config.toml
d_model = 192
positions = "learned"
bias = "all"
tie_embeddings = true
schedule = "wsd"
decay_fraction = 0.324
seq_len = 512
train_tokens = 155400000
dataset = "wikipedia_en"
MLP neurons of a small language model. Each row is named by its layer, matrix (down: output weights) and neuron, and shows model dimensions 64-191. Each number is 128 + 24 x the weight over its row's rms, rounded and kept within 0 to 255. Numbers have three digits each.
After each neuron's rows, "raises" lists the tokens whose logits its output raises most directly, leaving later layers aside.

L14.down102:122201096161088143134125129097098142159148121143142109144128134120079143095150176139082114141111126150118117114109080137112156069164147106114127122121162135143118167096165113114094105104119100113139147132127156135141112138091161142134119089097157171152114129133071111126133116130121101131129130101108103076093109136120100145123134160144174139136096133158118101154138142122120146132153
raises: "ord", "esc", "es", "ens", "es and"

L11.down613:141142158156158105124148144140103118102210125134160122089148107159174148126155152168126125075149106157178158134087149134119119118124140087135159091148139153088141129102138176115134113158124156138084135181118121129137127143115096166117140122119141093135115145105125088129133127145137105102159133161141112138138111109138109173139139140137113108127160105151086140120120088113104100114129
raises: "P", "E", "N", "U", "O"

L13.down605:113113145139143154158144144116151128121125179138129114122143114129123112087125121165150124122140117074079138121118121099128143127101132159107115116156081086116161153132154107134119088129062095138107121123145089141153108145137155165131128126115131157174134147110145100168129108179105155124116118155116120169138155132121157141112135140140137135171147103101129127090119175104172151106132
raises: "pec", "c", "p", "per", "ecutive"

L11.down245:145114141155137105140156142135116067097172133145162122071082133160156097134135156088086151149146113121173125112146123148135102140117162118127116126110074129122116103117100142152164114128097106112120135132121157079149133121150116155126097116102116103123089180099126149135081110103094144150119122108128142153098134102142114130140130128115128120133116121148140113131110094099172077142116
raises: "omin", "iam", "ream", "igital", "ie"

L14.down164:115204131145150099137134161113129131124043165119110085132148129137132128128129105094122150132121133163094122155083122133128151114083154148127141143110113155100125145117201095162155163124120131102165135139144147132133143185147156135121125100130129112144126148129119104116137129107129159147134096164102134148086149116101131169122106115157153093154140152157163113104130123163109138133139
raises: "\n\n", "\n", " It is", " It was", " They"

L13.down518:120104123112122116109115099148151101136140131151144121095103106109141092183123116150121121165128128160201134104111114144123101139157129136144112170132117123147121148148124151170144139133103149144083134159100124113148151128099083125150128139106155188122137089173150146118139142115082169159114126108142157093119115109136138104172135161126113147092111188102155164118153131098153133125147
raises: "ate", "ated", "ated to", "ating", "ately"

L14.down615:121101144167143166140128104132169131148152100132146140087111097147149107140109147182101119200126144129124155166116112130132129117140121171094107104171117094138111144149105142152119126143104128113099137148156126146140124119108121110111131165102145063115139136155114165140093141106111142142118081132114148183153135103180115130122134125142179140114120148108140173160097088120118137122110
raises: "ge", "th", "g", "ch", "ce"

L11.down762:164165172115158150108141120134126091150152163098124120108139148163133101131161136142107124112114091117187123134100175159142153154119134145136105084121126154082107120185142147177167116131143100135122122159132105163113139106145099142163099103103133093155106123137131109109177132113119135121149142122179095173098090111125130130126137100120113153124141106106100165137111132130120088103135
raises: " February ", " November ", " June ", " April ", " September "

L11.down758:173074166138089106148114112125083143120122170118132076131111161129159108154106129121123115148160092160149088143115123145133151143135106117129118097129145113129100124142076132161122076132140128136145152164176097134117099127143124108127113124109125167089088115101130106156084137098135155083158127165162162085161112109125122155135139143143140144153093132088143127114176114151086123094142
raises: "ed by", "ed in the", "ed in", "ively", "ed at"

L13.down30:097148139163126110098139131084130114142151136148141128127188108129104104136157131154096157090118123114106141125130148175118133089101106124130084130137118094108144104140117130152136144077085137140136151138120121142146110167196073110102150131122173114139105121153174088098144136124172150135117109109135140141088160150124124123179129181121112094103111132165119139135146127114129121105125
raises: "ational", "ation", "orthern", "ations", "etherlands"

L3.down747:133171112117128120141123086115113111137124118115123079107106132098113130070105117110086195108095119095123145144193136162135088131094143120119150126154127100123118121142085129133157147125175153115112128144154150104093135127146137142112084124114119095144091125113111166090136131145143140116137138120102142160110115136131117159162128158140106117134099176168139137138107086157176106134163
raises: "iance", "i.", "i,", "i |", "i"

L13.down757:121111149148185095138126122146126097145136093099124138122189157118108145120104167160157140165130131112100127095127130165113130140124134118145123131118158120096144122105125066163142111114118167103133115139109111107120125162162124079123112055110118151117156114133182120147143117133163103102135104115186082138100120098164095102131092140111124120124085142139137122125122111132119106132118
raises: "ollow", "inals", "inal", "rid", "ootball"

L7.down27:130091138122128136157136112136132134119122138096129084143113085105172144154118093106144089103154144101155155169110114131125113129105110117121163125150131135145095124147166105106112116109153098150133126130127141116093170140125103101144095132124134108170100127145196118146135114124069123104085115126155119087129118122150114101168171114138135087083121134184105128128129135164112127123137
raises: "ir", "ire", "ired", "í", "int"

L14.down228:097101111149141141139129149085099122129149134115101105154101101134148168111089165129109101127123127109152098207132120105130143127117114143164150146123141098150134099120099117114093115084081153115164101114140178139115166095146114172115127119129163151131124124121122094160154137107145139131160097112097108160142118145105128116151115138124119086154140144111115155093116196090130155110104
raises: "en", "en.", "en,", "an.", "an,"

L2.down6:118108142099141127129158117138151097152135140097148120158112124139142140157090055113113115159115143145117148157135112116085122089136127145115148198113154165140122120138159125113104127138092101141101103126117135063119181093138121125104093125172100133094099155128126094138107140136155138177117144139102152157125137102139157120107129168166185173123132138122148120126116109177118148099111
raises: "\n\n", "\n", "self", "ands", "utch"

L10.down589:146114124114114110124113094153132098104123139155135107129118145133132125146156094181132130117101163126120147123121123176139137140151144068149108139132159141093116118158145114117119149076118159121053156141069165152108149121132141086149121134184128172133101110191151124091144113131091107086150120098113106138114091170109117092140087136114140140083141162124138154129173145124117091126141
raises: "ative", "ate", "ately", "ated", "ational"

L14.down286:144103124105146123076109195139095061127124157111102101123114109137133132137099149096133109116129137146133105107129153105181136104122126125137130139136131117104126113163132126191142147077135131144106133124181159146093162107128123122118145131152127158131135144132126143141147156109078101138093111126162128122150149067138105119107133156152115121143103104123144121077132066080131155148131
raises: "ans", "ants", "ents", "ant", "ances"

L13.down633:113125134161142124136132142111085140116119107130129112095112089168184132126135127155117115145161158165156147123135156131095132106133121157147152085155131107133171123130188179113104136090135156125122129134118093130162107145121122173129170142120089126146104125113134126086117154146121108129146126139101101122114145120068129212179117112121144129147190121103123136104134137126163139096140
raises: "Ch", "V", "O", "L", "P"

L8.down729:128110131151112184126130150106136142149175120101123076085058145138141153169117132159109102146131118162119110121141128099108144147116123146149125143131097138185152091104109167146121138095118139135153167145134114154128108159162072121118154151162103131138141124084123125174078127147133129140102117124133134134134143110132148116100096104122133124065137108114077154153106212117126094142109
raises: "ge", "g", "d", "ts", "z"

L7.down125:156104118088112166108126183100135131126208128069121136158124119148184112109129150138089104126141149144123157126132134123122179121138102111142089146160120143126119126176104128136116151116075140151102129146149113116152168145117115141123198129126125132128076125138133118127115139138132136138108124144123122165101124073124144107135096181162113093143146143140134135171180129118144114089135
raises: "ation", "ation,", "ation.", "ation and", "ations"

L14.down597:146118110113121132068107126083095115141149135133130107150179129125111151109110131122140094152118157099106128153144101150116138123102134092107168138140094111121134133116124145126093160169096140113111134155138144130065118123160110145150103155093079148103125146105153125183118118141113129114114113112104170118154113138144147134088149120126163167134141110160107154195137138129188141148100
raises: "son", "ston", "and", "anded", "ander"

L7.down708:142112115168122152147141123090109154173123142115118076190136115160125135167140113098148104139096173127136132105118105143137126158136128127136135108161126104107169118148133073118078132178157094144156152150117139157131078109138118065133118136129115128085113149102127130107125119125151075138147112098143097119126136134086124143136123134150103114156123100119137121153090089111143127111158
raises: "ts", "ado", "ts.", "lin", "illa"

L13.down268:128167136108159159122125157123091098115143143122109129117107108133142127143108164123108141151122115088165137148127115105130160066174112104128111138135131129145123127161132129182138127087102129120131121149123111141149143141136127102136181168113134135104105099121124115143149193128118125140137127142114174135122136127136076108172098129141127155134071125119155194145122159076157147149161
raises: "ated", "ating", "ated to", "ation", "ately"